Weights of a small GPT-style language model, trained from scratch on English Wikipedia: width 160, a variant of Muon for these matrices.
MLP neurons of a small language model. Each row is named by its layer, matrix (up: input weights) and neuron, and shows model dimensions 0-159. Each number is 500 + 50 x the weight over its row's rms, rounded and kept within 0 to 999. Numbers have three digits each.
Before each neuron's rows, "fires on" lists the tokens most often at its 100 highest values on Wikipedia text that the model never trained on.

fires on: " re", " Re", "re", " Br", ")\n", "ie"
L5.up407:502474548566487489500510502486513628423539508550526481526554473472526490519520509450472480526498465536458548401591441569422462571508531497530555549575564514431481397369444481518537437489497445534473571471449531538557680485504505486536607447438529471491479429457555490463513411447573494510505464448505494560509576484475432533524457560408457514503444527471474595444547484552539420599489511555432526402474453511482559481520492451522546436517493505452445542411512482467480595557489575

fires on: "ely", "ently", "ately", "ally", " had", "ly"
L2.up491:560519411583573477576449500527539545505536540462507562502478590525476466553404499519466569478496495440536612396549531400421587403562470454400496483435452520458613465410509589407440512439507552568493359470530536465471476471479528482455411542536440476490477509468523486525446497501540461521500492506513525543503555630497488545508478417543523527433469573461518470460463603446519513474510453495578527514444519437453493462469449518548554493551459451546536518619503506518482500507442486

fires on: "en", "-", " ", "9", "ens", "7"
L5.up523:473550507456534544478512544485505559441539545525497537483409513566565514546539468508528462517519508511391515527465574480502454505465480467492495512507403442471560586523494561460523545397391475412452519478573574464432526534534446497487542438447549534529496473581423441529450375532524585545485434548594592463537426443590426418459421501486570486535461520366490479553432438513460607437509498441478539560506502453463446549429551495424551532524516525492400470499557501534570521527496491

fires on: " F", " N", " met", " Mon", "oin", "if"
L5.up146:532643422461577485541552497535498632458504501584465438465528476330562458455536544556506555490511550555487468493485452451449589408526504402495444558498454552392527541470472536478521420515520530499497559486491559462533523549572529516495590514568468431507513529574483527517505532381510465496503483412511517502395516503498536452507494522465496448478442463594499496470528575456447482541511549554487634502542452561481535524458518452597526559429456429486492596542501485532562491479463529

fires on: "enn", "arg", "ou", "und", "ist", "com"
L5.up69:488465474493519566520590492451421548462560502529568347474497481468542491445468492516532536466542540460521429386566481455463520479442599493601519474425454540518512519387455480544499431541453511537548501485469486472499428486505549462575542420436413596421484508488489522580449464590506473542491496491533477567473492378494435514506506562505522527487538475383440509495543577590563567407382491557461513482480537469456533578573542504530463479501460586449432501551449441540479447501486543

fires on: " de", "ip", " of", " trans", " Ed"
L5.up87:519516521459580544567548374560484431533529489522523582517398459456529521560500478531460530460472359524455493440493490559510417498522468487528551513508409442590517489480434533455374426522491573528610542478562473439621497469523497530480502572506520499514553542572489468509610453482495477462524441498426504495477477564452572449566468460422407444483522452450473451486446487556482569537441472442522506523543538500534471546458557388532511540568514529552430534571427525501516548425596492

fires on: "b", " B"
L2.up7:473413449473478541626439494517474459457512550432591512479522546567539515512561537531423560463487449412468516478481542435553511474496419549511492503484533436503385526466476527481522626591561516565548523506479543501457493552518559435440596571576529423428564518546515479411506524485496504478464475574422465534547478500529466395514401551423398586483534520450494525530548522427416478556537491526464579466583491466459497496480532563434557514488496488447526618534497448488507429427505570

fires on: "ov", "ic", "r", "ep", "ac", "n"
L5.up604:521483528434447401516490462559490474491486505464477486508481492516534554451566423452413469598520530546591515494594401521491453455444555496528444536576439484462473564551509475552425607479464565525533534531523494451490531575522487495452472414516468503537504475444534594439455474496482577504535483506391586495510572425485497458530562472410502497446491511490415498542535508562424590412454493575561443508430480474608581516369465507402505507529513572411441521485581486469542535536489574

fires on: " |", " a", " The", "om"
L2.up441:487546479608492415490507441501519453511470512522509490553462527531581540492467457524570487549507516432509446549556608501462524532412565554468507470551467463493362458605478449419409499494418464518479501451590462520433503494479454443454475524450464457487498486441429478455452430508464582510552593514587496454532536545554474445549482549556440525511527514537558499488584540454492511443431396481588504436515449427583479418466549481557453506491514606469459615571563480471523403495557546

fires on: " |\n", " D", "183", "184", " De", " St"
L2.up420:515562437416557518503488493513511416472458476506613438538523428494582482575517569558496505542491534490429558493626455495543441622490475495507515570566499551552530529423443560462442591512519528475518502469509519477536451458454495476481498578488427519510427474523482533498464475402571411464471483565482472494561487409502597494517448536464508483475400488502561657477391445507429500469449530406476406500497481568479528560480525574437403501485506476497438551497572504465573550516529575

fires on: "b", "c", "per", "p"
L2.up34:552568455393623475602478514587486436565582460418497607593511550534465529453392385531517524489437492486465463490516490530524585475532590425471496516523525457405471456461481549473532521567440523573544428523475449542541463621565550557536473519618487511492520443517522498490591529405529543477561463546441496474525511472502513433496573370491465499482587484562453491465553419476493457537447528461569484508533482457522478538521506501530537424498521523489558567466486476564467536459549515

fires on: "G", "I", "ST"
L5.up61:410493409471581486503567523502507424437519591397501562515460428598535427367505472597427569498508531474470551539472504451447500576442564521553478514488498507483528423486516447548558555531531458519461420495472503532511559459499495569571511544516576466373489562431521465464496514492452489459448536464472552522611534546562534451493531511475449504485564394583489482449467489529471503550473467471450514465454456468528483479427584460440484550596462511496505564593508493453387591590524536

fires on: " |\n"
L2.up433:522523472546555530452516554421426425501469483572460506551520519495465524498441420555507591606503446543447453560558361393521530610510462495512548496536492483404582572454477526419433537501543497525510444518513485430533549586512548485568457531630449534466456460498550449535519513443506469553520458489429437564539468442476570550486459572627498480404516460483434459592480488516507470418486554542456444471502515546570579488463503564489508510515529534410592479465547455465456460516469521

fires on: "ang", "ok", "ip", "uk", "i"
L5.up484:389477464559492456482519457485518530500491503479476567438581413553509468549475525452515588484519563488494539430531476540496505522408550511412474566431513500561425537516563541479507549476468556478524529485532510469592518469472509517440461481475432493416509483520578540509575395528380518396523489455419546372475539535492468521519534520536374529502442542533460560540453497467506618559533534583615570492465501537487520489362534532434391488567498498547450590505511582456514499522476481

fires on: " He", " Total", " pr", "ength", " League", " two"
L7.up110:543491427490502443446539511521563619491439458489419444572558618436590469471543569480522467488488581393490511544484451461495467475600545476604447540491492499508420577507564459414432513526480521495483551400526482552578530557432503562543469466522484421452493449608461460464472584512485550461467516502490405559421508579483547541514469495546494390415498458462475502495457487472522537581493425517542566564405445510494469505513467474531463435456477419468438469554461543527442457448466556

fires on: "R", "U"
L2.up332:461543478560480482539490362527454418486596572479460439484524488566501453524568513453608453482469474469525526514492435587503474454477570611547415548437587493503458468460483492493553496550527518550498507560420579461518500452468434491514404536540544419442468502516540420506550551565392525517570476516444496564509471550554501520444523433492465463474420443427590475569510456457515571497462465353545471543487539538483397528505542525520477471504569534466501634446555456517485530568471485

fires on: "ur", "ic", "ference", "ific"
L5.up46:513521431576495568455550506561553508549580599497527569426527554510437569558522506473579454572523479567506457505477429435446479539529469460508435407526501435517484392441454508504478487517608533467597515490491495493431448491551562493566527380498465516506547525537508482498518523472502560490514550491394592489541542492539487552429508458495454510471368423511542510432538544584525458494535525551494561582471493539407492556502444457494440478477440487459423526471647524486471441562622547

fires on: "is", "ict", "ey"
L5.up412:514533478465587452513562561482585446580476540415496488543536556440337514527529539499527476414583529518505521493526539500493490521457570462581484459532518536526556463537504518596458480540508445506466516500485498486408557414447428462430471430448478528503517547476507517471520475549522594490515517467491532488584585497483513521454477373534473518499570478545415417533457428523520457581344493476492502518476470456515443480507534505424530494578342426478525553540639480558523508434513500

fires on: "ur", "ac", "u", "ist", "ic", "f"
L7.up543:514476444462454494607556501487504534549515662542522443455450546523505449499493636526537607460500492485447521450415453540481504468428555473458402458521468544511479518563447470461504567488487514501543597456517503505532500474511549384526565421565484526442462517551424527395492453484467511581501455574447600343463457586442564487557534481501445499425495535488421465491459488564409582490459484510587482532528442555457473526509492482575384507519512485518532505488434500486471465501498502

fires on: "ip", " $", "oc", "i", "ou", "iss"
L7.up272:451481535514440540554543512380532512494535561443457488547536518553475480506481444566515394435495452463566462497506514589472522544482540558449427538504545562548379500512524538534428443587460596532461493471627533488557525498530460478494489483441413469520496504589422507554544520527526484472458482543415514414568523565534646462465597425468432451548483532431439546507553552504510461473477439516503518475402564491543462447507490561480438531460468534537440619467567524494438536529418562

fires on: "ive", "ight", "ied", "ured"
L2.up50:581593503514513455547453487545494485509487514504524442558494529543446461468534484504475440602496507514478537407478573507425493568415377571505456473437572583606446476442447478511513495621543552476480519506501479537477628594461554554461450488530410469506520595480427510445502425480490420587525545485491521534583449582436617433505576542445482534500517465535435603470478488455555495523503467481468513459512463485478467467418465448538563412442470503490542460593443481540497461536438504

fires on: " August", "ul", "ac", "ly", "c"
L7.up558:487493513498510478511501529519544626545449549524573488499541498354569537531489493524553535431524559464465464506506480377506480546463521441537526531501509542412394499497374461572517446486449423489468447516545432480483496476511544417521577498462417586512407558513489518585525579460421412525385522625506573444459546513508485552463549535540539466498427460531472445532444530530548572531491540544548452437483569543476532446517478467578500489533436450474474441480455561550542580579485561

fires on: "p", ")"
L2.up318:569559496504559505540554547471528508550496557537599508595477553557539497512510450589565537482527491484452487477449489513453528529419482509528360469462516483484433512402450530434565568586491503556452457528470395579522538564570566530572493507458541439583519491479500479462444446520514544460425516461526557504540513480435481558472531438493385520474565442466447552558545611444419502378438492542490595411549472522535540513512482520470488425516520499490489416572585470502555454407568485

fires on: "|", " at", "\"", " and", "]"
L5.up91:553470466454423498451534496574473432531481564522491484488502452525531573501495504441554513576431367529486546445643464500517475477474593492497481542454463570524534529367416389443568409478538585571576518427484447500480523527486510542505402541408407501592545478554510397523475541525526491469485479415526427570510471562499437490471490524490502556536508577534569507498620504470409556453524575408488487454498468529537493424478569487478579512518483498446467483506556479490481512520561525

fires on: " P", " Pol", "p"
L5.up338:512480542443584496506552530526407468450523508481431418550443513463510533490439581538496491495542507486484490519507449564423453405358486558523487492573540474524510412582418475552479496522444535540483532405470488531576628490517499518524515583528497465487485440540418559473572465534581532480550499515565529508535535475502438483496412488471474527501493535494415490396455483507524499447437569395478416454619478493578474446511532504452516491531516452644490510540507403532457533633505569

fires on: " re", " Pr", "ell", " cl", " pr"
L2.up309:499449508471483559445480556408553534484545428514599605437488580534537483496450442549455491378575415444473432556550487545538487458500506550461439556504497584514531478472419461509539511455483507548488543529450538582532436580509443546530418491489533448441478507477451493450544536460445418521497480450496490509530625416513514515435524478513532532484530515531518531469382481604581558463396512460423516439548410572499444507604428487467429450503534562453499514487527558527495548475590588

fires on: "ater", "ich", "ory", "sequ", " April", "ood"
L2.up320:514441577499371601479504414551472565465532455534608563495465508503440424425529463471514504406514536482453506494528572360527496485469509474479530469582459536509633541512544459455557486614463452497525541492544533596524579446479507508528513492490536531518504429421515524482498410537409471432467552493490510497525541568452487519456446465510646531512475418527488508404484480571523500523480502448477485483474513487500408514506567512525477466580502378493511624490527586513490483475607499

fires on: "U", " U", "ric", "78", "uc", "ree"
L2.up454:376521503432488494468506537451472448460486483400468502454500585505511536556537580465543525572513413443473471566484456482495450568475557493544451578483538481465402438422565548434475451521496551538537552573567492416457430510332447502527505431470533552531490446479579499493471451555477479503523541542536643522456535443426572435559560554555430481454432499426479548521525517528523542506545524427489516586501422485503482529504504487610485464500407517488460488559496541501609464519441446

fires on: ":", " born", "lected", " Mc", "ointed", "born"
L5.up76:507497506480395476441440537570550540521460453457534446566496566596475441555480513434521486509587536520483561479526475455469527500481554573490526442437449627473435546450600593422504552533536550518515504436614480418444501481522481485518494452463477592457580477457407525439552525622478571552472482531407504574501505581439480564465525425527437409570441540492370535507510459512534527438561519564452531451515504501571439471480557511570558485506506508477462447491456435463492510549515450

fires on: "N", "R", "W", "S", " year"
L5.up191:478471444576543458475448466452507479421577472462456472439546505408538434456500553416547446448512526539541382559480566449486480464547548565548449547562567468457479478476521549445502523480577382519574634471443494598629519496412465437502476522446424435500553488461463407486457500476490592491558488490525556473503540535457482481469433499511443464453443456491548453556597490564472509589390581550481462540552570497477513495469517574502515516529539566511552527520496466509504543489529385

fires on: " F", ")", " D", "rom", " O", "F"
L5.up373:507501513535537497546533500494547510462573500455597374444477462552531466543545573453580548464503463483445467500479637462466515544478507524498508509542528502518466441460636506531517562557429635570512503464479471513507420497485515563520483426480472514568459533442522497574483446495533477516468533528545512533471566376434450520503562505508406599474450488549410476416608527473488412473537515523434446500500522419404543540448439575465533454471507514538481591464499439481437376476564450

fires on: "en", " im", "ir", "ely", "ly", " and"
L7.up611:625528584425570512581482450536529491520487571537429482436518572497509523585453499481560503485487512499538533410481441522505527430518514476448517490472468491443510465540472485467450420512502533520425569583416536447447479481554522453589563487469433495605511484479537481494419409523413482548493496557437541497625547488477473459460560549508530590473464430490503502434460569354448455496476488393602502508579456486447442565475454505506575543560503510581557488493452569488549401519458486

fires on: "it", " not", "ot", " =\n\n", "iv", "ical"
L5.up354:554552446535589493501545532471457617507467436522497491392467531604525461537484537525521503507648525413567503550481528421457542572489457424499443491467510400465484484544505523536493408527511510462388531585479471418410443486487524469569544491464527478493548574564463535536521487500527475557533602509573450522392340529469567476560599548530434421519497474501505559462472486462516574493471401528541514504524570539500447491469494530537410508482505464481426500416482488460505498566520473

fires on: " int", " pro", " cont", " such"
L2.up538:523434489523484505471463574424546482508550587452452570466485504472453561426471494615468565398471473585425543608456496536487462521445510507440508527532457425509552500479481545377558557537525559553590499483547607455514450538526624521547454495449564437500493542492561517444531465474507366486490522506507552468494517575573449571414602565503473430471587474551580548454588522497456470538576473481467524526494497479468465376465494526524449459488460511511428478444533512537515575532477515

fires on: " the", " his", " their", " an", " her"
L5.up454:489441549414477510545494527496459490438487441485526529400549563597487595547393492559472511524540525573610460496604488427496563522473539566456452482519505511502444426464445497475489502468478526509534496558551492512473466515519473545469537455473552457497405571577439411464534599425522510520550577467451520562487531454493509451467484580485496507523551526547523459647423516573503415584407474504566512511603515417469501420589453489492482532401455488495528588486465450483570404469488508

fires on: "y", " Y", "ary", "ya", "q", " II"
L2.up604:508464444522554535552453511538516414514502587482503598557547441480574529471498509463365517499481478568456510400462436493423528507433549455539491583488442559546461490447576420515531434430483463503526395419467497510506401532492432535523497532545436572485412530507485516547517451580483436520565437511415532472528416475458520501480544388541532421438441472519507454542549503463495540459488534497461430525506518594513492484512496563511487390546467608637541579566521538503496491590498525

fires on: "0", "ul", " El", " sl", "com"
L5.up43:499537465588532542541467521485449510525556439481565444446501487556438471505501445536486504513466429565534446485520504567400469499592426585567461461487597523532577532479524469496509489511406527476463535464542538423360515445533486534356532464450483494493364484586562432436511537560530487442465509449529504513555400565523419521439440512498516555414474568494450519581445518536551539487543591492527434461481441501524486504514445442460499520437450570587499540555446465488529509567524612

fires on: " b", "b"
L2.up338:451443496515543547528372474504554455545584481478496481478515450504469501521495518536392482502450434481436557425584521583523532440465492553525492562479442492452443476445587448492416478595484423479537473477465411515555437464511503480444516585544423482473499541473554536471564381464587511489517466517546506460503441564493575445452465537415485586480541561514524445601499521485396551644388510485526455453438430505510499493566577429477569515553467516487449546579510553524486519558473460

fires on: " B", "b", "B", " At"
L2.up465:471568449483490480503412442535555417517567552493497486470508508521449382495463513463443564521483481538469457444594539459431382481600553617528493532479547532509429504535346547527463439490516380486567508625489513520508563538526476501476514573490422547532569408497558526474574457410517559491473502600490505543583457497500437552511527513479452482475571429495426436409557444500513531449475480439534484440490502529560523561562535542536588528475515476537519528571471458451447557478533519

fires on: "ing", "er", "red", "ed", "ib"
L7.up310:529599440532514424435464502464493576536509427502550497528533491526473556533470536501564532523384480535498516455493552599500569525481471494453503479506587472475555585427520551476443447478477542530559535486539517511476468387493455469516459545550576415559558512531474457401498472514502475528547525484465529490433505561404520485367466404549507546437532534431457516477488509417510545523532451544548477522472522455357559390555392514551564522426539626505470490623463545514512499547563498

fires on: " sc", " Sc", " mod", " nov", "de"
L5.up352:525440511496605533528481506387592514534518473491636486523562445550494456506484407432523538495555440495499519494515485472574527465423518505371532503480515393475434526483499532488459602554435367422555550475589495526449536499562481528490572492498556511566577466535438408511495555423386507445478423520479542538485530433567566491456503528489517481557563470503444534506519474503420492553576472523437496487509491523573506513524521453414470556521584410405536508443511530551590485550514530

fires on: "ect", "chitect", " album", " act", " play"
L5.up60:467520502478431508466415499548553492537514543507445457586407537532546464543548508511564534551572552598493507421489447520432549477517564535467436418439388572485545503473446407525463513458489484515500523475536543509425529553555517578519503430437476456570596542576422376533582386492546504560533534517477496415479439559493509505408438448377498511501478546537471473540563495571478516450542476515466524527526478499519593443492449481437529528478465520503501570575418481638428518498474493

fires on: " Ar", " Is", " Ch", "ach", " Leg"
L5.up201:494465551520436442434538487490509519506377529383481510547555498486454508505450435517476510498463425531525517544599639428516470545570457507470507490524462481497449467491605503525487580451466435519512428480474508480455475391563516549543559487503519421554437442542494425499494555555545556515594480410532405499567553556448491372448531583543544531507504586462499500456539442575555400531594461513469490483513555519504542471549569491501403534471562416557517511620462462503510479525467513

fires on: " In", " sub", " gen", " dif", " trans", " and"
L5.up13:433567513511485570497483466485478530454463487462483503500524519579499443558398494469579572475498498578504448556455415508402460533483498483566484441457510530516588459530572502476486505517466537507523460559481460419450542466492456529616600555541489468510545401548542553473458503416560527515515530582555447522528463514538550546524360428494446490464417464413590473521593527495475497411442437475434578565510491476503584501516475519590482568482592480561495510455511538443476381616494455

fires on: " University", "ur", " sur", " family"
L7.up435:520571442504519560484530537504469464456500595487435522384466462513363474425502525492514493440410453600524519394478423479484563558464534449432534483466500460598487427504383580552546452503517513477476571474468458504507486486410509531498522498454454502480494490411468597445521564579564499543499530452555492546501565573433463515558548490560473523491469448586464449483562605507519539581498411499524460522565571601506464469468464546546510455405547514445497402480451533483454589476487487

fires on: "R", "1", " Red", " Ro"
L2.up473:459444567528489467444489467537502398562534496482522538526473465451606487563493567435501473490537520478406463548463397526477469408543642517546413500557503486467535462513512437544620545496477459475443480511445571530458458488535475536488566442507494518550558463503503484632546502480507505539434540533452440622489523486557399411451478547486457458505426453470556471596477468413470554590433578493519448507520413533441430528584555473517506588472417535508493424475520491470558548492469476

fires on: " A", ".\n\n", " one", " During", " some", " several"
L2.up8:501485560449558481482524490475475503515396455572574528547473542432549478519348435491500518461472494451427565483599484365496603589496522549484494520580505547475577501424510617529569473449501493485487464468479521429546488517472486444565588567490509462557503408471515471506523506586481511462507447419518425536547576431529537500521465500496467504496537421598441585435551457536561471519447470461468418431563414485472628517479546489465456468479500493449450534474551504519498495483593582

fires on: "c", " "
L2.up561:487552507488640475462485486494461512541551509480515489524505448571500553573589589470501587494491538554504434557450524525467446635566444449540517454440465558423541489450509518553473487455405557524477509581514391499539526449540450472500384456474438538526501494558445463535569437558488509524507550515528499395549516475581481534417467450515548530635466504498523459538480397463520444436539428497495492456557484438599384459484485517559493500503534495469519472593467504565414526446425555

fires on: " d", " of", " elect"
L2.up622:644464550558437496547427522614536399469566483454496499501455461460582478487479568584436525575474513475433494468437525523472491494535441557524487471512560502464407458518439571493533472479470520547542355559554463446573516508477561502490433499543409540474524454521501422504586480426448528519442339482514526518529452495505520513528557497511413547526471480556546540428508535544492520575541518525428403441492493456494566565526553490564553476481407518474523527460399587451441537486521515

fires on: " ", "ing", "3"
L7.up586:560514513556508507471559433536444530551543472526460477437445581513497496597431514540420589514451524557501434494645460583446576479467483483488615442540499404453474488533503449530505478476619559569501559526456490488484552499493474563515490520517499516529562560446465479526448429508508553451475546453552459568475499478410501553494537480553561521474455473486388585470363414502465550559519444629475386480484449473474491452521383485485518442457502531513526466494488464435539533553561436

fires on: " Sp", " R", " Al", " Pl", " It", " Ro"
L2.up133:503518507474525483514526539554413457491503458553458563586530408538518554533446413515447463524459480517465493426488585582466550480526567493402442422480465529473482522377506599453561492557544408497420436427436479499429592458558549476531547550432515454493502447547474523478507546510470517552527493532462444603553531509545498408425525513529489479515422403481483529517517510531567432479548481589448503559436599565523455588518449570481512471453534525499580508569487399495402527532589526

fires on: " y", "Y", " I", " Y", " X", "I"
L5.up585:614515457466469510574549560465509533436510486463498526500534465515459530513500414477553484404504439482496486480478579544479455610515559551552396476488517479564490473482598414480604502406549411494491536464458472468437536455415548477534547488527554567433468473558514438502445505490553444492443573437421530521540537552546577487537531564471518501493496439528527470526385489380469613521452584490528530583472481428489362478509530513483462455460479461448458470609538553476486514527549591

fires on: "ied", "be", "stitute", "de", "ize", "ä"
L2.up423:419429409437491540471509496544504561530554528533596632589474517544485447513495592436503415463525499509553542486528618501408486534465549442490447525539464492515504505482418498480533487602508497485466525534586511464483563492552533475480428461556520421490413564419452466462413505497466537538508571472446572529582471482529572529451513450566552542507462482464466485548562434520475583496435519410505507435533401468507481453487507592443487534649521439471504463523432423426538499541548562

fires on: " to", "is", "t", " they", "ily", " it"
L2.up176:407499537514566563508461473438536504528484527555683521519465516498540546539445465445540608362555483487474421555438454496525424556419559473445515440537447590446516425460581418484513493492533456516501483600536439464527446482514552507558425460487455451567478476504554409457543472468464522481497437477521477490559523522542456517517525387513462528543529462456573556465481497425538438581485444591458495575543456476450390458471527436555530480546542470420540539467522530500520534450556540

fires on: ",", "He", "-", "p"
L5.up204:495464455490581498519548549473494519537482508439538468622466514605482524576475419605521459586486482477488474439571521510500543548474512489486409477567443444487552463466518532555583557561474557606513480540484510557430526423463450566561421536483495458592567608530503531502481439450499503620509524421542522477527511512442480437508528462494446479541541498464499543517530550559507506396431575494505541511564498429555441609415486562444467464428494503377517535503468413423491454469429559

fires on: " do", " go", "andidate", "owever", " before"
L5.up496:504511555457544539545463502431534526488462498431533535422510439443561553466509533452459526638594534485513481492514529585476515563441459393475494427486473514515447463499579480462464514514512588494484525406488546409518507404508585593570453530453512445463459485524466474513560595617386542545573532481458446420513555515498512430353506478507462567551553548516443523471466513443546564519410488452508508522461521513532488558527569564529508483474483505505582518413445507403452579459566481

fires on: "ong", "is", " d", " con"
L2.up18:433485498499476513515520531605492379526536508508524640381445488491519542409460587498539477429495527569424529452428604479483503463492529460468489490521500513514513562511499540495422624516469506439471446465513464465548453488430487433516508439603476551457527494447640480471498415467583563488549469492463465480528551485476481451530559469587539490479495496493512506491468503393471527487533544573521469571501441540496517620542619475501477463556444594537552465523495503517461594548467624

fires on: ")", " For", ".", "rom", "ect", "t"
L7.up368:419538489501525507402536511489504420569576490564447495549469509444543461603545458498576532503565512494484534530428508484497416545464565517422509468491490606522443539506475518539498543553460544421394548585535459544518523578541573499393506498483469515469475449512497441431427486393521577508499528468549440445580455540452441492533470472535488593523547527505480545464515502616403489485462379391424601449534481421493502511487423549502475502566477547436538601480522491461486557549558513

fires on: "in", "on", "b", "umb"
L5.up600:595457431497518468502505508497515490491519511503577585579546535510506509427505532456490571460385456452503507545387558522491516463506458463484501577513540366489437486487585431407511580481514628465459578523602576477425429603532426467587547511490504504552551465536519470578396510476560448497456515462466471472504396526455477442430530414455480523518443481413510546466502419474415506489517505546485579508498516401469459489481497537442457425489568516536451561568519512552461530561491529

fires on: " ", "or", "er", "el", "ar", "en"
L7.up163:430529410542444577380504517431450535563478492574465475531395523570526576574478503515477583525407483500531377496562532464454542539508425501509550493543461474487520451515493508483480538536598487521506444588591478512526575462475534520602545476486596597547587521472526481554495596554513418504486515532571540520515530561490517484448545498495509488514420584502380496471563489503495414511459532503495427495453436472516424491422507460454477444446553498422483461444386523471484476499413581

fires on: "al", " incre", "ality", " rep", " inc", " adv"
L2.up19:437465559454465503471522488495437475545471527460555497507486491461533512462520471446518448406575515557612524480508465611494488545462570482551505537543572519543586410485405499547590450544456429548536469563513426459525435500557529553493359521443525398474510583529563405521510509504439416557443519451442493579538596488467475579507450454532496480523493488430563524635496510449539499448548510488518382494533509505513461550500520568529492520508537513511445400470556602428523531484509595

fires on: "or", "R", "7", "et", "ts", " USA"
L5.up364:524490450464633514470482419428378468553465535471496503404552461506552532487526560362502480567519474423537554511546543584527521427427579459539498434413522537487519534508487433441529425559527533531430488471577487558464546565490542530561517501470457470600605491541527527529510551455465521492472464514496509530483432500549506456459430442532490452462529452538520516485450437435478571443565600465505467487464559468482527506525544537492494484422455473463434593484581394426573631546521487

fires on: "is", "in", "com", "en", "out", "ou"
L5.up113:496478517466480544485593460531447526441573574459548411476536664540544487459524520501551546417484530572440514543562576473503482469542466474525516454425459481503396492411558491512500507391524475530467559545510549527498460371436542464473487338522428544600511503545497516428526452589537442511506524475497542501486477639470480497442491445556538524493450519463512523558511535462587555498489514462426513474545429467548496472562498548512457534618462622555507489475488485493507555462537444

fires on: " sp", ",", " qu", " ret", " %"
L5.up256:554412446541532492476536487499461583506545498560527498538490504508434544465497431498445483466389417567493447490608455656542523524560473574495513502527506505464423466442494452491535540475455441392470559530404495539571475422517540550506624585398544527457535513410427546484508552547475561474513450536472496519480424450466441553577553513560393452494545386465539470457416456471596576543438547514494480471451520481509548557483452510512494523446500536533500509572421567528468482472503497

fires on: " part", " as", " one", " B", " During", " following"
L5.up171:469486459540508462534454452372439407548396500459553501479505566585461392499498517557481429541540571393450439438517542588438534563554547513431456499517574542520459546555564545440539512547513498511506504487496504456369459591477416435596480515459499475578550456566494418534549524517415533456580497445535523545498545548508518571496484456589487523453550486514409493517529454528575528549535450483550536543527452438440399513524520459463497429447480557500482485561497517519546480379527503

fires on: "g", "fer", "p", "ks"
L2.up48:485507469422495494446471547518488512519450490531499492495481549499477402486520459572527522518457497450487489554461529549445521455492531438508484382549517455454528487415489509544452479612449540557498403499455417507470541410460533499469436499467484508455404594397541577447569536583527557485602462544584516568469460598487418550471419464520517466574513603433551491506521590481527539400456568547585477467599542524558498527447539588497577499479452441567523502478547447510521557401456473

fires on: " but", ".", " while", " though"
L2.up112:522534557391619532635557464469553531502488447461427495510480450645456482525549481477501475548436416523466433510495528590444579451446474554549429482521549487479545513506436491557484524495433544471527610518476506516493495500514463440543565603465563500578420544425464511463578465466496473459526429600447588535534513469432533486503526430485518471463501453529451517542457542482491487454592454389427522543487481525535461503497550428492552610447501550478523525519523515398590560482536449

fires on: "t", "d", "ret"
L2.up467:474485499492557490498565436483442543469541525561585488590545454487459470481554475498551562487525478491409480446556531560497532526503480478521518539467523550505582459563449387480582554540411629405430469618463457544535578492561482415379561505441495495459603522659504500508505496498481458522532476566489424447512438436421502508506515564500445483589524455502579571444480440448453530399550485479533453446537538508509490444467437569503443564510446537505527489549506492498410479460485463